Weights of a small GPT-style language model, trained from scratch on English Wikipedia.
Size: 15 layers, vocabulary 1917, 13.5M parameters.
Architecture: RMSNorm before each block, rotary positions, no biases in attention or MLP, untied embeddings.
Training: a variant of Adam for these matrices, 7630 steps.
MLP neurons of a small language model. Each row is named by its layer, matrix (gate and up: input weights) and neuron, and shows model dimensions 128-223. Each number is 500 + 40 x the weight over its row's rms, rounded and kept within 0 to 999. Numbers have three digits each. A neuron's up and down rows have the sign that makes its largest values positive.
A block is one neuron, or neurons of one layer that tend to fire together. Before each block is what it responds to, as a language model described it from the Wikipedia text at the highest values.

Word-ending pieces after a split-off first letter, especially ake/akes in t-akes, m-ake, st-ake, and thought, Queiroz; also modals like would, can.
L3.gate58:530488523477443519504538490470553487507519539545467492465463532495536486447483452568492462524507453558508561478572416521523543444523533502529494492450467468448538442524520538513527514428482526529543479482476491546559468501568460511590419488532520513512529503506473545522475529555424471513
L3.up58:522464486444466519508564457480486526549508488527499525599535581544547509458515578431579495542509465571504566505517484469578489447486474400519488504509493472529548521489507527488518463461546499492617526475528544517485511562487476522537466522538474512531508446448467512479526506476484519513
L3.gate130:513521523509485567536492489481544487490453544479531492519460516565579517438454482498518489566546464552491501477402440485471538451402462572569493463464492485543485487504509488497469535461437540548439530490536569500481490500455534496480498520559542429528530478584449497462468537534448527517
L3.up130:536556526523511458552559547523502515549550491538502535424498468539521487544557506536489519518495516498521609516482521542547512464562460513500475441552605507435474494483483543541581555556495499555493606569544493513493454509499512466416472433527498533431507487495438526478416532519465456451
L3.gate504:440508522528517527506451497462515531515559474490512494522538530486497492448518523436530450509487502540438507577508447538556510475435509504542506439469493555491493499473389506493552483495544493509507532458538508508434529502547458551508448468498466543461480477547408543553526556554511506474
L3.up504:440501385536506431506496426481479492462523557544480503494505536464505456427504521438460512515488523559480517518464494435541572474519600469471607451537443461557541524466535475511507480501608534599448467517440483538523480516569513523526527487533495581523505571583500493479495550490477472480
L3.gate603:473513588517418503398510500490556500496505531536461526518535535483481592509520461538520465517444527494476556521549530517484504446487486517489460503543455505469489536511491532518554542364455521493555508428535468524552506499555532444542576477508440476475513481500499589520542563474549534499
L3.up603:553540517493420480496507485467507407486495525471544521546473414510579502460475496496513571497541507460461542511464527500439546525488438542450513452455566526491470523519502463594500433443481523526571569480514489481479503507486416521506549498526448482492517508457510488501539531505458555498

The first piece of a word split into subword tokens, mostly a lone " s" (s|quare, s|ituated, s|afety), also " ex", " prov".
L11.gate131:490576469464457437499496547532502512481425498432497464572538502543524446462457442539475502450536495475516507487482489511487495487461521481557476512504577498492514491488554476534508544394497466492460474538505479519472498509526536498500491533558466459480517441486515464449449472435490563508
L11.up131:523496476428538454469479433482478526536513454488454495506479468522436444495584444534502515437526524509508424518425538542462473439453521495518532539467494447487505576491520522491524509447500506497559419432532413522540467583520485549477556449496487471561470500532520510463541518482527590507
L11.gate146:469451541504491509492477450437517502548477467488471457510547534578579565565422500512520430451593559476524509511433502497547555557485538465572485429601532494562534538534547521614463478495465531522520529492463486502573501448503536457502544568558502496517471517484511449467507440569562540570
L11.up146:451499523514538517501566505455565530476440360557494506534552481448472521479526503460524550580555466510516499484549502529580474516469530541542518568493531477461524567479492510478473515519476531516468508506461476510497495466547538436457444477561508486505428543548511496489463521562528533541
L11.gate319:430472557573499542592512512534463511426463434494523529479510409582532543496409493473546431460502484555506610461527487501500489500403521522575502499476519539570584468455498539510444532538474530520530510486522503481481530438560471485451516453537540557512481446458502456523528464437467498461
L11.up319:482545554478564550505478535447459551491496462483522470461553491450520521500473509469509539530511521562481530502412486488449462516508467438532501448511525479463513488524453479518481498587480556547553568477558468490439522421607469435476509498516634472480497510478498496562481555467505451517
L11.gate329:507452473462456498470497526445545477542378511484484543513484537487515527533510476474477502567461484562526500580441436519554495449473480460533455494493506477529499497522544472518463595467484583463466548538546442467466498430468497438497499461448493497535485474505553570494546481473440550490
L11.up329:565530540481535533398506564503556540495476469517466488365461510486504499504477544455469558503547478486520517456491429498540439492462500496601528453519467525482484524506584453486396510466477517491510543488544548498446517472527537523452471508490437494488494473565501497411485551443482578480

Middle word-piece tokens that continue a word already begun, most often in Brazil/Brazilian and in words like turbocharged, larger, sound, Santiago.
L4.gate101:462573573532473510537523494471573488452514514424518471476508573524502495529491519487503554505489511507490484490536483475527422423496486552504473454462487481501517486494525480461504523541506492500458514550486520499482414514505518496494450497423445534510447427448499451510491512487533467474
L4.up101:561533538570452499486530543493459541490486515458528477478563542557476493550443521522447561496452440532447498595511505598522555512491539540516493465523482556495480449529467561523563514501458556486470602575504539521458458537445487476473449441486401508480472481433460441503539552504529544517

Finite auxiliary, modal and copular verbs right after a clause's subject noun phrase, strongest for may, e.g. "price may", "who would", "series is".
L4.gate387:552421583526439560506473495505483495449445459471434532527469519553506512467477511467521505552449454536493554510472475513509477508545576481564478508465485491500491535591612578494470532484531476521577582508565538485554488495466553421516434561565487465507499538439495547512516504470544509410
L4.up387:522508545540465549474490520493499549469493519459445494534563530524585471421496553439438424551487435581485535532511493559479453461559508415523500425518515522455537472582508462484525493527552448488539467543534482493484455433467539467566424569481533481496465552457476535520505585461509570458

Tokens near the start of a new line or cell in structured Wikipedia text: line breaks after match dates, leading list dashes, word pieces mid-name (S-port, AllM-usic, L-in-ke), and season-year endings like 2020–21.
L4.gate235:502509519478514416518482435521482465539508487529542478497537414526472481473565434531420547459457543559507516467530534459527516447436544512442477521453453450523425575466441424549444494558443541461484536473521505474522535476579531555509557451497510497448474508561512476534495515477443514505
L4.up235:489526532488453480566456501480557518506484474503541443448495507536442486548547468483542558530530474486535456521527524433516448481501564542531527559518530481491518493372486450535481546512385519474488443505528491550468550473491536471568579533555496466467564482552516551492541434552441511581

Second word piece right after a one- or two-letter opening piece, strongest for "ol" in v-ol-unteer, v-ol-leyball, v-ol-canism; also J-av-ier, Ty-pe, D-il-i.
L3.gate53:515468496440503549511513505494467567540508463455433481513443539506534516523572536408485459435513526563512550446537499423500460510469441489521489492505518477492472525490438477547460531547488407482523478391502506471425592537511426465523568486434598489561496465511465513573499433482487523550
L3.up53:508478484482455441483478506502431550428479440461463541553482469464494514498463518493467487488488531543404463507498564459440515563464455510473462469468562535442472568465476506461509483536426489496567483448452481501450489484506499466504540470548541506533510473452548444513476522453490474534
L3.gate375:432460458498513481466495494472585559537529549459468540496496554464490475508476495391474553503536509574524407564522500472496484564457491495478549502499539517495501447493481504473478555523521522507445560439487527463514532551594494498385481459424516477527533506418510492508468506423462488487
L3.up375:427542530490521509482535513455474510507456533496502495464501549495488502477497580539492546478497485539476573504469594467480434506433508449520470584483529512456476457523517513455406443470509477526570492481516510489461548533488603522470492511540525438538545523503383495541559486504463539489
L3.gate521:464449525526499511504451463418492492476493526568494406485446547562443497496505532489448489506518592512468536419513476472494437524433532564544480534497455490484537471556473533516494531490407500484542450465508571444439487448475567466466533444490455456609480489507505521500534530481530512562
L3.up521:432484518564488496527514493493512547551523613539539467564479494491493532529505520476492433490439529520474485502552445532496447499559485500498460501475484511504520492491426504483474514453512541473496570512547509463473480443479508486473585476476470515488548497486440527497488551499500447527
L3.gate529:467543458506503524480476524481426484565501462534418524391498561533493475447426541465508485498508494528506560549460435471484486481520515484549545540477467556472455445554497487501403528507515544551547520472509505575482523471470449584569517467402563438513437487534518514491462456408507429522
L3.up529:520528419502491498546549557541488485522534536529478522470491465527479458492403584484454491512446513511431469604511505541489460454566551402494481534499525544525510505549474434488435468598445549527487526495493442545473480467491433545504532446441497504454399468441517472486389411478520430501

Second word pieces completing a word begun by a short prefix piece, strongest for "ult" after "res" (result, resulting), also r-ust, l-ack, re-iss-ues.
L4.gate367:582487481513451411481498481526495501571463525500499512457447560510558503473473534511510563512502562492511549529504480496491510442540514524539492552468497541568464491551517566465507477482514514520479486508539573526529448482502510539454473541512518513515452514454468434530542509499477549532
L4.up367:546452444469470474515457574441554557493551512417433475531527504501521541455576494502525446503565505530522560517461425498534504543536505419560439473514467544445474537501548564489455512505514482524517516471477489558521489421510470476517461527574410533418474498508486459532527460536582530429

Short inner word pieces, often "ol", "em", "ram" or "ely", continuing a split word or name, as in ev-ol-ution, po-em-s, Instag-ram.
L4.gate398:569531445495511468508509482531456492437465529491480396490475455494555450495506516521539485413460475524560443450558558479462515507504501452486506516490559504562505431522503463490485539496508529537474551435512527490510499508522500606461512541528454477541462524483503562548539397460554523448
L4.up398:489531450480470466515478513481445542522499456552464530456495527532447517517551458537523494519526466503507422482523468436474462490491474506410540473491495483528513485476507507497481529484479447514550591528532508465513478541504494489474469417562480472427543488512453496531476520555515478502

Middle pieces of words split into several tokens, strongest for ist in existence/existing, also her in northern, and in outstanding, ust in industry.
L11.gate170:518487433456462545511455531481576600598487487477490458427508490527479459532471435534488483544521463465526525490496431468520470484553494526404483519581473549510494509516570549472499505495523497494501564447576527556495477476472544467474454423490456517495495532510443522495475470492476558466
L11.up170:477506527495423497484559452442543467532513517473527525497524505488462557474535500469460557513456464579577508549575458484558539513490550453521500469467475534522525505478540459481503571558494506542561460513492444537419547495449448422399513498463563475547529494469453576464503560516490468494
L11.gate425:516476557433531451501532511551551443520478503565442551484556501489474531577505429492492497519492560460453472476460475476480485490415486495474503494488437415510526440514512503486524510545566522456533561525537504490512510471513488492483528556317495453554509479473470512540467516482542534455
L11.up425:507486519534564526495518466567439519550449532461504589452544571519469461593425524535485542485518499498496478560452466473470547455452544495488475532533550517514551468512533492501445558463587509613545588514513478512517445542495492480475505493477539502493464487542512475482517483463478518504
L11.gate460:457498456430458491502500459538491500511494412486480517594452530528594463492538577507509489495500511439639436480464468475461561512534515480433508504564513507470485523530478497477468472497514546506509534530521521610496526390556528524469539542485520495455501527527490518462470547519538482493
L11.up460:527506557518448510452521509487582536562528459417524473520501445500474434495431463424509474524487466463548517477533466497543501617497523538466522442469483535426478450481435417451468505542470550465550541521474482534511525483541546544435463491519566499515523474526563438475482520507599442486
L11.gate489:427477511497470488450521629518499520507502485493492568520509464459473586598458468541559507535458480474476457486467528579510522545629457488452538535491553424525521515570510443503498493503524537529523444550528530574527486468563518497488520528497540511512475510504534525489495442464519516434
L11.up489:517528514476418545410499478498524525496529534464474513487477478473508409541520532456511518531499489467491520504487552475546485557510454485451516449471476538473453518523455537538483484496573487516509505474470442465503482441579516541488517476454451479500504567477453466494545532517566484514

Month names right after a day number in full dates (3 May 2010, 15 January); also scattered mid-word fragments like w-ar, S-en-ate, ent-er-prises.
L3.gate64:534549521452566386450509526536505499541503493478519421376488537481474396533508519549482496494502484550437507405504469519543470445504498544455536520585526514416517480445507567540492559483554493520486542402500546504469510554527557446556467502476482489470468505501498544557481541502530537400
L3.up64:475501504453467526473488562522495459498437525565423539445466488438404502510528488419573521528542530507511500489452562438489516497520506479540538480560508519506523468522460481554437495529525584539436432506523500474574491510529508542506488515444529558518530462589550549523506550552437501465
L3.gate428:507532467556451485473521557522493478442468452557443583546469487493514546470507449520442587458514444516526452465522462481525562447448429468576506516459570492437457501476472503491491524536578518468502463491570452476503557432482454476513450498549525424502477521550521475500478417533598490493
L3.up428:476527400472487511474549544504548489499483484502447433511502481441469520578519466510495468492513471587525555472548489458517491517448518420559478546472537525485498467457537558535455538455541464498530453529490531505426484450483550448535506502564498493452486533521463523533486535519462583486
L3.gate648:515502396521410448523447530503556519490535495497499473513483537498538518552500532551515543506500566633498498528504492496480533486550465454540541598472487532506429557495493499477481500514460516529579506467474587494433469438504487440466544545508558514462510548493500500513436415485484537460
L3.up648:565463540449516475407561575543511504521457520538522489482480508512506468474472426522549585522551495500474567485541504489516552529472497480509525543538483620477482410503497518537479506544550519561501499511531512453483461483581455500533565526532521452500450467545523547494551520514554489514
L3.gate665:444592479444471532499496496453503514476483520492486476485553490490428511534551436485477556480504525556523554508483490456545451493456531531433478509601493515514533502522531499515473528355520522526530522442497489475588505510470526466418435487535518548522517471509517439498561495492502467469
L3.up665:520497455471424469478504519588519527597533539500531527500492468521467438547507550418512517474419552550493564581549537486496463472542472429520469537507561398527517479470546545536452508560486470446473460461511505522499505464501542439474484477453577457504458505493440511490526597474413565489

Middle or final subword pieces of split words and numbers, often in tables and lists, such as ra in Portrait/Israel, one in Zone, 18 in 118.
L3.gate55:491439462584505473445539492495527495478500468473458500499446511538475519482431459513491531469436446441473592490495474488505492466511446493488542415531502526514546481486503547514537527448469529563486522542473510533437473519493548485467563492492448466491460509420495461565489570468518482567
L3.up55:534542509489582521485570511479467465562520502494488513491556495492501490480487470547538531429493506419488574474503410569527507444493489452499455480514476541524500449488473495502532426508504569529496437527494521494486528501369468478438542463462472521468453489488453467560472500458478519540
L3.gate144:490494481480526450499518518472516447487598506521481482550533529556512491485535467476498526399529444538526530490477478476599473526499514494500566420428504499468508479542544535453555515548464457482468502523517543472500482467519483529503418519557534512444616482508497538546526546539501434482
L3.up144:557559488500477506468532497490553484510541599502504455482480459512516438463486553504517527460460449525542552514483479574632478547488570454487535478447510488572532463542570560452507420620523474473423508558494482438494504494632472501543441573518463526462530505554498502513485559590478450449
L3.gate505:525496470575497487518490553454492513519578467502455410455552567445565515506534478495538488444445432543497479500499517581504514532509514514488589500487528517535524529525517552520485503496487417420487468452500466497506540533458519464454557514520443496496526559472527434459558596501519467432
L3.up505:526550482498553540554462584553457551489511522440536544472457463431574459555462543442431512452483523509475561512479613551473474534592521493471509467507487504452514484502452502532512456518536466506485487482512451524466521529458557582457498472503446523507541433543468522536450505529412507548
L3.gate605:504539487551551478443499539453485449556448460494539553512543547480461476519513525503490435462484533482393503539481512556487495496506420495397532489486498580448450406493514509497499458464508527486526535485533491472528465556439578579483501486428489508499525487520448518497463595520526470500
L3.up605:564517494530446557487449488484488471525509429480586504485479478478489490516538464535411511486502512530417494587497533508441527564475465511576558551477485511468519471505512507507535444537497489486464447471519439552520423533494532490500528526480531463560467505430555458550483523543583524446

Short word-piece continuations that complete a word split after its first letters, mostly names and nationalities, e.g. Braz-il, Ir-ish, dr-ill, o-il.
L3.gate78:515413533597479543517430518507569486548503464455464562480408463553475501423513448505497467495489535481565451570478473576545493542569497520458523524497545509503485549473510548510490578500453479492492458530482481490498451512526562552477523552488501491509536515536485576548412517522484507471
L3.up78:532502553519529512512525511524554534501550558508517540456476524509521441504502509500505479474464475507518455516539486572532514548504452469532551496548513570473617545479465475552631574469511467456443475430495451526507525547498543446425540491458415550509517487473412470531420483445495522517
L3.gate255:499522476445485502430484487472504484536522506491533550430527491491491572496540415455485453429529534479508457486505426613479510533576499526412462475427510544484509493522498494518499511498441434493514494517411519495525439549417513459482466429502521512463546538452469497603579509455505437512
L3.up255:542534511502518473506524500540409557438486498492544552449469520494529475606465575563487520545476522514423459503519509521481480434490506508518541433502362472483556438491475436515485479519497496479509516509426504492535513494509510508497537521523451496499586473532526515471485470541538512512
L3.gate307:487527484523533552517522523491539505485470489524481495444547540496515494499534539481480541552537493504460505466553476514435500520518529429472501464504512583475538470512524462568499508433518561503475549503502523537502562539536531485387467468506553525550502470511476477486518528533524528496
L3.up307:553535484439481509557608517501532414537418513472551511537506455402549433451513464527438510514512521525524582503573516612502565506445515503589479540445518503487464458506470454495549401476561490491467513492486497540506468557458480474524419503494527462469438517557464489509463527533484435485
L3.gate374:467514507547480520518564522498468432468450491552463497499517502556460454512462542472444570515516487488479531492463540547500508484590504517479587447430505574491530510488437531462490509477464524519455479498465533518473493442500561497506488481499518487478464536535443509557438566499489498496
L3.up374:567521493537479448543516520498460541522442493497533545519398509484548493518482484454533556527535518497463410471467533485539498461489470437486468466524552589581533433415439461507503486516495564510430557456468599535592418495502502466513467580533578473473410447517508471492451509465498553469

Interior pieces of a split word right after a short first piece, like ex-ist-ence, eng-ine-ers, ed-uc-ation; also Best in award names.
L4.gate466:573420491464458478506541468476461502503544544504466490437497495580504462499468547465500523493446454500514566503513473530525534520510428486506500439504503474494425476539442541515424466489499450498474500450529526520483484503552462468512577484485583493542470410497459546544463495476555490470
L4.up466:546468515497565449521507488516433495500514475464471513427484468508507557523559479432442482506402477585537520518498476516575517481543522509526439488521511506535433467458440484574502523537506481499539507476491573445547482530496551431478544529503482483454536472612402453517462475489478556448

Month names inside dates, after a day number or in/on (19 June, on August 23, in July), plus weaker hits on hyphens and word-start fragments like comm, and, ex.
L4.gate161:583464478524484452523557447478519522503440509528474463489452562558506502479531481501514479450507483575533516521443448518519547503519518514528592523443487588457506551537502558496521512543483564506464522502580537454542439470514520463513482549488511480445482565551581512562505565486576441566
L4.up161:511533475453571543543465461510500520525411520527478449512513466531514481516560408477538486453468444525539491506513467509496507463520482464494491441544541492464510585486451516517513460478514463431510526496539562465490515532508526432632475436461497420459476505555515486479464480414514530534

Second or middle word pieces that continue a word split after one or a few letters, such as L-ist, ex-ist, vers-ion, rob-ot.
L3.gate51:508473472507472449520524473464502456471546447496486497471456503515519501487493519499518518488483538499391453505561569502567490480517450517540527546452489567455470443497427510455518538575501545547593489512532497515415457490427560558546509560542453476489514508510469406509479536498525512545
L3.up51:538478501472529508533449539536485494533431589444500490539510523570513475472542488465559498468452455466494508448461507472472474591493527603540519529516495513451495525491519520531481449527464557482529492467510518464531506500450436484475480477522542473536501501506515500485516470525447577523
L3.gate392:452510526508460509538438545506440481539514549549523503517501515491498542520551532445528485542550478454488493487459477540471416448468514541494489516477520462457465490523479500475435516455458491552514458632490524489579513509464473487511545514578511484517537506493478515535572456538517500558
L3.up392:508513475455476472545467505465449517573530457520548459576461578511487427527495566521487563472516523331559558480544541501468514466537469519485506499493414538498529485453410495490513525470473476467530434452493509530530535483469476463552446494530461473516503542505432478417504520555536519467
L3.gate658:509597552496529433511544550513508509557512502464432464548626536440552484569518467544585495434572481466500498513545492499509506518470517485495566561535494510457556449440511470491555526493483479516561537434547514616582566501543519527486492495529525495466514452462517454505514437440479535488
L3.up658:482554578508535530498504527426508369522490550470560413493531464467467491490478486537499522459468510433475498518554563581530536517486498498456470457428509470479465533523474520516496457478474482504538426526514473489475476514456564442527491463562485440506572551534442495514487526486511547499
L3.gate684:490515553545557548502492522533436450544476535590419484419478537542502520503511563492465475566538420490502476530445450518430474502466429514478446519499531582451457520479502551539469535437486560541499482515524489518533510510473491498475460493510523518483456430451506480497528449468507484513
L3.up684:513539495524494514476513524520475486524576483489572544530530480480511489528538476525477495448533481438475459498455447545505483485452514573534490480540492514494548574476530524516473579474422513553520406506540474492501518505497528471505583547468412562467538424511471510526473564496431533522

Final piece of a main verb split across tokens, usually past tense right after a subject, such as g-ave, w-ent, sp-ent; also whole verbs like won, took.
L11.gate116:440547505507497522426461522480470506473514521507466440481498484530458479480534492466521535555488517423554477474407488502486533505488570485395520524600471405594476488523493527584527409458474510524530504426454576520527557538524486485462461461497533470480496517529522450465504473548506468484
L11.up116:553477465463514472565394496496500447473528527441471474505542509557506503477483474500511499463482510453474471416477527521488587538521488543421453478541421539472450558465526504461479471539504495528531558510523564537560542519563486489492481513418466503554455447458506437487475526453535516430
L11.gate358:468465600388466471524513509545550548499510532463516421458478511485513464429448516473557486538503512453451544506480498561486530448420470453458515448521519572516425529507536519503501514524459521562602500506468536490519477472527433495533453496500501535464492507449501492504481493474492520531
L11.up358:440500495502446459555505498453504499467510516497469497528466455458483483489532465455484450511467442503487503481513471504490499464481468476451522496496480500534481493468528538544581538497392489511521442459548482501472504475550425456559460440393458489483576534474475450478517448465429523453
L11.gate387:534548527466468412452505441458485446511599464514496549527516502517479550447480460427524500451528526482483532467493518542474538519476523553426439525515530494543448409482477509543500546495428513562502499480522413509579504514500529481452426431473430529488531465474559513512482509468469523480
L11.up387:552513488455498475517427572546473532646574445477436487475456473559553475468496516479471458488455504433485496531534463590539479487462501443507451515496550487505555472504499429435518541483541552417445431454581495508533523499468470539520416504448520527493535468422473505538545537525512502493
L11.gate502:458480478463546506506390519521500521524545497541464501571555479515407503387523493484507569503479542504501461522468501456437503463515496506388421528528472477533501490466565491527511499539479498569499542489468488433535489497517506415508414549487515483538465517514511470550560469482419522564
L11.up502:480453498458572504470419484509493562489514518433553473524484483592478474503502578426477523492497557476502543428464531459496570465388484545466526515462548511549495514483452508561449476496471500516544530426529532512459572471488472539490522530440495487489519491519497455532467541477585582533

The is or was right after an article subject's name and dates, as in "(1835–1914) was a"; weaker on the second piece of capitalised words (S-ur, P-op).
L3.gate172:517462514505545500470431493436479481550528533489473470509489482509464504638508528459459495454455579524542497380498445499504441578548474466550465530540489495500490520456395439529473532533462531430490488470508553461452515488521564456471546451464495499469520486502464587451480495437484471430
L3.up172:537508526492532453434494597524447533456508534556452560510519445531528475414498475485499590501531488503475456503493533549435519468545495473443514558411456518473496501474529532492514555495494476533544500509494477524573482537499529588457496551450438495460451486502475453496550501484471488540
L3.gate226:411488464490528469424479501407501507464526461480441428471537516445518516547491491443490437461427521526440445513562522505454550527446508555472502491535447549529506498429437507571501485358451486491544431471440582471439453471493605453490495483473433510487568501493483546521486500499495518513
L3.up226:500496563522490567505489536462466526504487520489465460536504503556503492519456409449476448527518507475516459500489616509549459535544446481518528584518488525563537445447519485491460537502521516481500511411428491529444496458479509554466538555499541513518533435446486541527511502516470550464
L3.gate254:469510610546473572516453506444458524488523502439499496491486474508570482589464453530466499485505554544511501548452525510522472514506503571438484536489550477514453551492442476534479555418495511538492456422451490531483456576518553543467435474561444483551509456485519518514500419459530522528
L3.up254:480500491525617440541456477443465556573432549515503469472538487490574503583497481557560470565503526506500420510514550476414537522582520548508507416577479556489556506536472501503498550496560506557478476428534499409563490531504486489524526528481497544464550501530428498500438517509496495531
L3.gate650:468503507453489583501441452467462564545517562542422512430522482465525502603512516532502504478514467504505555518457511484511431482519431562448440468502519470479500518482495505510488555391467555528495484486492527495494481507459548460523465492557473439485533407530486561495517466418570598486
L3.up650:513526555486432578444502517547519480518475491539529521513486440548438564532458586480520526562421510553374478524521550519524506521520527522454489501527478498525493487500482533517524536540476452518569506537518475532495531460542526447482478452449480479493465465545539541532520542462500438480